Weights of a small GPT-style language model, trained from scratch on English Wikipedia: vocabulary 8192.
MLP neurons of a small language model. Each row is named by its layer, matrix (up: input weights; down: output weights) and neuron, and shows model dimensions 80-207. Each number is 200 + 20 x the weight over its row's rms, rounded and kept within 0 to 999.
After each neuron's rows, "fires before" lists the tokens most often just after its 100 highest values on Wikipedia text that the model never trained on.

L7.up356,194,186,177,208,209,157,199,190,225,185,243,209,189,186,215,207,207,222,156,216,213,187,209,168,187,203,191,204,186,243,194,213,229,184,216,164,171,217,174,187,182,221,191,189,206,177,226,202,210,201,174,207,193,224,201,190,211,176,207,217,228,213,226,253,163,216,195,197,211,174,218,194,167,194,227,182,195,193,196,193,214,214,204,182,199,156,201,222,212,188,246,175,201,202,213,212,198,199,202,205,239,193,230,205,199,191,198,195,211,190,181,200,173,216,190,223,183,200,213,218,164,208,167,244,188,165,204,220
L7.down356,202,203,201,208,202,216,182,208,194,243,189,222,215,183,191,196,241,191,216,223,199,219,207,191,213,172,179,233,208,188,189,192,180,181,190,173,210,206,195,189,232,218,246,226,200,193,160,209,189,184,206,217,186,220,182,175,173,214,191,169,180,163,199,193,177,233,200,206,185,219,196,192,194,233,151,178,198,242,193,235,211,182,193,215,222,159,215,185,183,201,173,186,233,214,210,164,217,189,198,253,205,169,211,194,177,191,201,195,203,228,212,198,211,187,187,201,208,203,214,224,183,172,213,180,160,224,178,185
fires before: "1", " |", "0", "2", "3"

L7.up428,159,185,189,256,190,221,153,170,168,210,209,212,212,175,188,201,227,193,244,189,224,188,243,260,219,189,219,204,173,246,199,182,196,202,208,191,179,214,162,215,195,200,206,200,211,217,171,169,229,198,211,192,194,224,194,208,223,178,200,226,189,202,178,170,182,208,218,164,171,192,216,179,238,231,199,192,226,232,202,201,217,195,200,197,183,214,203,204,180,187,246,194,183,181,209,185,160,193,215,206,167,210,204,224,209,165,215,179,205,219,197,228,182,203,200,184,188,185,175,225,202,216,179,201,202,220,195,193
L7.down428,198,216,228,194,216,196,239,201,263,216,182,159,203,198,202,182,211,196,191,231,180,197,182,174,182,226,223,159,190,205,204,199,193,188,165,229,203,224,198,214,164,198,216,184,235,202,227,226,203,218,206,172,193,205,210,171,189,175,219,219,236,213,210,221,219,209,205,218,220,187,220,212,206,222,203,222,191,170,259,196,187,158,237,162,233,187,214,199,190,191,203,194,210,215,206,219,211,194,219,202,209,198,233,183,212,226,215,216,214,219,210,214,187,168,194,192,189,209,212,203,174,164,216,166,228,196,190,198
fires before: "1", "0", "2", "th"

L2.up811,196,181,183,201,205,194,206,214,186,214,173,237,190,181,212,210,149,186,198,178,223,184,213,237,209,180,219,203,222,195,211,214,176,200,217,209,177,212,215,211,186,196,235,232,209,184,166,179,172,181,236,174,199,224,225,187,191,183,189,197,226,228,217,215,177,197,162,155,204,217,223,229,177,214,225,197,174,185,209,222,229,185,220,201,191,183,180,191,222,171,227,197,197,209,178,216,231,221,194,170,189,163,214,209,198,189,234,173,224,206,203,201,211,167,214,218,203,231,237,238,235,212,227,205,207,215,169,185
L2.down811,209,202,206,208,203,206,197,153,196,224,218,196,154,206,181,201,173,205,209,163,153,180,182,203,194,194,240,197,220,195,185,221,195,210,214,197,184,241,201,192,201,200,207,191,203,213,177,191,179,180,208,186,202,190,198,205,174,172,175,190,215,193,218,188,166,172,153,182,211,212,215,213,206,211,192,230,197,209,182,182,192,188,199,228,200,204,208,219,216,206,236,182,210,198,176,201,178,188,189,188,171,187,186,201,199,176,213,163,214,189,210,207,197,211,221,207,222,190,205,216,212,199,198,214,178,217,226,156
fires before: "ed", "ion", "ing", "e", ",", " "

L8.up247,201,166,210,235,185,236,221,232,226,241,207,193,213,196,190,217,219,213,224,195,227,223,167,213,197,199,219,171,191,179,180,189,187,241,181,205,196,197,178,224,223,200,185,212,207,219,234,208,155,196,201,214,187,201,199,200,201,207,206,182,163,186,178,190,201,185,186,196,215,224,207,206,215,216,194,201,203,220,156,205,215,194,198,211,229,202,187,161,191,201,202,168,220,206,208,192,179,208,186,192,209,159,207,202,188,192,210,207,215,204,216,224,204,189,178,244,185,213,153,143,213,181,201,193,188,199,208,212
L8.down247,184,212,177,184,203,228,233,185,192,201,219,206,177,228,207,160,187,195,230,211,195,178,236,202,196,220,182,194,211,189,182,191,229,202,187,196,226,190,193,189,172,207,225,206,184,246,189,248,229,229,207,222,226,218,196,182,195,219,198,222,178,193,211,169,172,209,230,219,178,194,183,199,227,223,202,200,231,223,232,183,193,213,227,201,172,206,185,186,193,172,227,202,196,196,219,193,189,192,210,198,188,237,168,174,220,234,175,198,208,214,179,194,215,216,227,187,210,204,196,201,203,175,203,221,204,186,204,198
fires before: "1", "2", "0", "gen"

L7.up582,192,229,219,238,203,193,160,224,203,231,202,216,207,170,224,198,200,180,200,222,188,175,176,220,182,217,216,201,191,194,207,212,197,189,180,189,179,178,195,199,178,169,187,208,186,249,220,217,219,227,189,204,179,197,174,189,176,180,228,177,242,183,220,189,182,194,176,209,205,198,177,207,208,229,235,217,197,204,183,248,195,189,240,212,173,220,210,209,193,208,181,191,154,225,194,216,178,219,206,194,185,234,182,179,213,199,152,203,207,173,209,211,239,186,209,222,185,193,226,182,213,218,192,238,231,218,190,242
L7.down582,194,239,157,242,232,201,198,203,197,194,214,192,188,188,199,227,188,218,160,205,181,242,169,197,215,231,206,231,158,210,208,168,185,203,171,199,179,219,194,224,227,211,232,190,216,186,201,209,198,223,180,162,190,186,198,188,193,190,157,196,204,214,162,194,208,197,183,195,157,194,216,177,219,195,182,177,205,188,200,201,190,213,194,197,170,194,185,188,208,168,219,208,211,206,229,179,217,209,220,205,199,183,197,193,212,201,192,204,204,240,234,199,202,213,237,162,212,184,222,185,199,172,198,196,209,176,203,175
fires before: " to", " in", " by", ".", ",", " on"

L11.up535,220,193,152,242,201,215,215,204,193,207,218,182,221,179,190,210,178,202,215,211,220,175,206,227,196,174,197,201,195,217,218,214,184,202,197,222,211,237,211,198,189,209,172,211,194,237,217,178,174,200,207,191,212,190,203,193,216,181,191,212,195,211,212,193,172,184,195,213,175,189,211,174,206,241,216,200,206,179,220,180,214,201,241,227,188,212,242,197,208,193,210,168,196,164,236,220,195,198,177,175,185,191,201,180,229,208,195,212,260,221,188,185,230,180,183,236,198,206,173,183,190,234,216,141,213,221,168,207
L11.down535,212,211,181,221,203,195,213,249,209,238,217,202,211,198,197,172,226,190,201,204,190,187,147,181,229,209,236,215,196,166,213,186,215,213,190,212,183,188,200,206,168,204,206,212,207,195,182,260,189,181,211,144,172,219,170,203,179,200,213,171,214,195,205,219,206,217,185,209,168,191,206,202,203,199,219,202,167,192,215,185,208,212,194,177,178,218,225,212,212,187,243,218,196,186,180,172,200,186,188,180,197,205,196,217,183,192,214,211,161,197,209,186,206,205,205,170,195,237,179,211,161,216,221,195,188,202,173,177
fires before: "ed", "2", "1", "ing", "s", " the"

L11.up987,222,197,189,182,214,190,210,223,199,205,199,197,201,216,221,182,179,178,172,205,192,177,205,208,171,189,184,184,191,205,207,199,203,199,169,240,233,232,220,197,204,217,171,211,219,233,223,207,201,207,146,222,220,179,187,228,224,194,194,171,208,193,198,183,177,245,193,223,208,164,166,206,208,201,207,180,184,178,208,173,187,224,187,144,182,202,212,250,239,194,181,176,176,221,240,226,192,225,173,176,209,153,226,221,189,204,215,181,190,181,178,214,214,187,178,227,204,199,182,175,178,194,186,221,200,213,191,225
L11.down987,204,252,213,176,211,176,232,200,209,207,222,223,185,223,203,222,227,166,241,176,206,201,201,213,193,215,213,218,179,212,223,164,215,236,213,179,192,191,164,210,209,196,189,188,166,206,231,190,241,219,191,202,229,210,206,203,154,212,199,161,195,204,204,190,213,194,198,214,203,213,207,175,198,177,219,192,162,199,194,211,217,177,183,176,183,193,173,207,201,144,201,204,196,216,177,232,204,207,202,236,183,200,187,246,223,215,210,178,205,214,224,213,221,175,195,203,153,233,184,198,206,199,171,195,205,191,198,172
fires before: "2", " ", "1", "ed"

L9.up881,202,210,190,214,170,154,201,192,198,244,190,197,237,184,224,200,216,197,194,182,159,206,200,208,210,219,231,232,220,187,218,210,203,212,172,201,187,204,214,192,222,212,205,222,178,176,185,233,186,206,155,157,207,199,198,175,148,202,183,209,211,164,193,206,181,227,220,222,224,197,197,199,209,181,201,201,189,194,177,211,228,178,201,186,226,180,244,200,230,191,176,197,183,232,189,212,202,238,195,204,164,217,186,223,195,177,214,215,201,199,206,164,203,205,226,201,193,188,230,214,215,196,202,204,219,197,187,242
L9.down881,201,188,173,191,213,225,219,200,203,215,217,204,192,196,163,214,189,209,182,224,205,213,195,218,188,196,193,205,187,226,212,203,214,167,189,174,231,208,161,218,193,202,194,180,198,222,192,184,222,224,188,227,163,199,187,191,232,211,184,176,170,218,206,175,201,224,221,184,180,219,206,188,230,217,205,195,209,185,214,196,194,227,211,208,193,181,178,177,197,231,219,185,192,188,220,214,181,202,193,217,161,184,230,208,190,214,193,218,192,218,223,197,204,198,215,159,190,207,198,176,189,162,172,209,217,216,192,169
fires before: " by", " in", " as", ":", ".", " to"

L7.up23,206,193,223,219,223,234,201,192,221,243,187,194,200,199,220,198,246,206,187,215,172,199,173,214,170,245,225,235,202,200,186,227,209,206,195,204,190,169,201,196,212,231,179,196,171,220,193,206,200,211,197,206,175,188,179,181,196,198,163,191,272,160,214,193,190,199,186,214,194,175,209,177,192,160,209,194,228,183,182,188,188,204,220,179,259,205,194,210,182,199,176,231,199,207,218,203,181,188,168,227,208,236,189,165,215,185,153,176,229,189,194,172,198,192,224,203,211,210,234,178,203,206,186,217,217,218,196,202
L7.down23,215,205,162,205,188,212,208,241,191,191,214,205,195,218,207,187,169,202,174,204,162,224,177,254,177,238,212,207,169,181,176,198,209,185,205,164,191,200,197,225,206,212,213,210,222,197,207,209,163,223,209,183,202,185,205,170,177,178,175,167,220,205,187,180,214,174,195,178,178,220,164,214,207,198,189,196,172,200,184,191,199,207,204,211,241,185,189,228,184,213,227,188,142,207,231,195,234,162,221,181,221,196,174,166,228,226,173,155,214,195,186,188,209,197,259,185,204,190,230,213,198,200,153,195,210,214,188,224
fires before: " by", " in", " to", " and", " as", " for"

L7.up273,193,205,155,191,192,205,192,158,209,220,196,176,199,214,230,179,208,211,183,206,180,210,170,179,197,196,208,224,222,197,207,219,196,188,193,221,197,215,177,227,199,218,188,213,212,209,202,225,189,191,242,201,203,229,184,181,183,168,210,196,186,184,205,204,194,192,210,184,205,165,245,202,194,210,219,179,185,198,184,231,164,190,210,220,202,219,192,199,157,184,196,234,204,214,201,196,204,213,221,225,197,195,210,204,208,205,226,188,178,181,245,184,195,182,203,249,186,213,168,210,228,249,217,218,232,213,219,175
L7.down273,207,187,249,243,219,205,161,202,210,196,192,200,232,211,165,204,183,192,190,195,172,155,182,197,217,232,191,175,201,176,209,217,198,205,208,221,177,229,193,205,184,160,172,187,203,176,221,199,195,224,191,211,225,179,205,220,183,192,202,169,188,227,212,191,218,166,198,175,207,233,190,189,214,208,198,215,221,190,212,220,205,222,222,207,176,214,184,194,205,241,201,193,171,212,233,186,194,190,189,205,226,177,182,191,215,206,179,169,183,188,178,201,227,201,202,200,199,229,207,188,191,228,214,200,192,232,191,177
fires before: "s", "ing", "1", " Votes", "ed"

L2.up874,189,197,213,210,207,216,181,211,180,195,178,206,212,213,216,193,204,180,165,178,170,196,230,210,214,250,221,181,206,189,222,195,220,173,199,222,183,184,226,197,176,182,174,228,207,194,219,158,178,185,225,211,191,231,205,212,209,185,213,201,226,204,177,193,192,231,212,197,191,200,184,200,168,227,209,194,213,201,162,213,201,212,191,185,258,205,196,226,220,172,182,176,206,203,168,209,173,217,184,197,197,166,198,223,194,229,225,222,228,192,208,244,170,214,193,204,194,218,167,196,170,192,226,236,180,199,172,165
L2.down874,228,236,185,196,183,193,188,213,176,202,207,210,206,192,173,212,216,197,174,203,236,186,184,189,191,196,171,232,230,185,206,158,149,214,203,217,186,166,188,208,205,166,216,190,222,193,194,204,215,187,202,170,167,201,199,221,187,222,206,212,193,211,199,197,176,186,187,182,189,192,225,187,184,206,201,176,204,194,205,188,184,180,195,235,237,174,171,166,185,203,187,212,209,225,251,205,219,162,204,247,231,160,194,195,219,206,201,194,198,188,200,213,174,201,218,183,216,193,180,199,191,221,161,208,200,204,205,200
fires before: " |"

L7.up975,202,173,178,207,223,168,203,158,186,239,222,196,198,192,232,196,218,195,189,217,206,201,210,203,179,199,204,185,188,215,187,230,209,198,214,176,215,186,198,217,242,185,160,200,212,227,191,188,251,218,213,199,182,245,184,196,151,208,220,210,234,186,231,236,196,190,239,211,185,196,174,204,206,185,205,206,173,212,190,199,192,175,211,183,191,202,227,209,188,192,190,215,202,182,166,207,226,193,189,238,201,229,239,175,201,199,175,198,172,179,185,195,203,206,217,223,180,213,182,209,199,187,206,263,201,180,217,178
L7.down975,157,198,210,194,168,222,165,185,237,205,195,184,170,195,229,208,211,176,205,196,208,204,179,244,195,211,229,202,192,195,220,218,213,217,191,180,221,183,224,212,185,185,204,181,193,194,195,213,189,210,211,180,218,184,203,191,190,175,206,186,183,212,191,172,179,191,243,186,191,170,213,209,184,215,211,183,221,190,205,209,188,213,212,232,189,189,230,177,222,186,176,213,218,180,232,197,184,226,176,207,179,195,178,159,235,194,218,225,186,233,170,210,180,232,199,217,180,208,209,167,199,150,227,220,200,210,182,193
fires before: " |", "1", "9"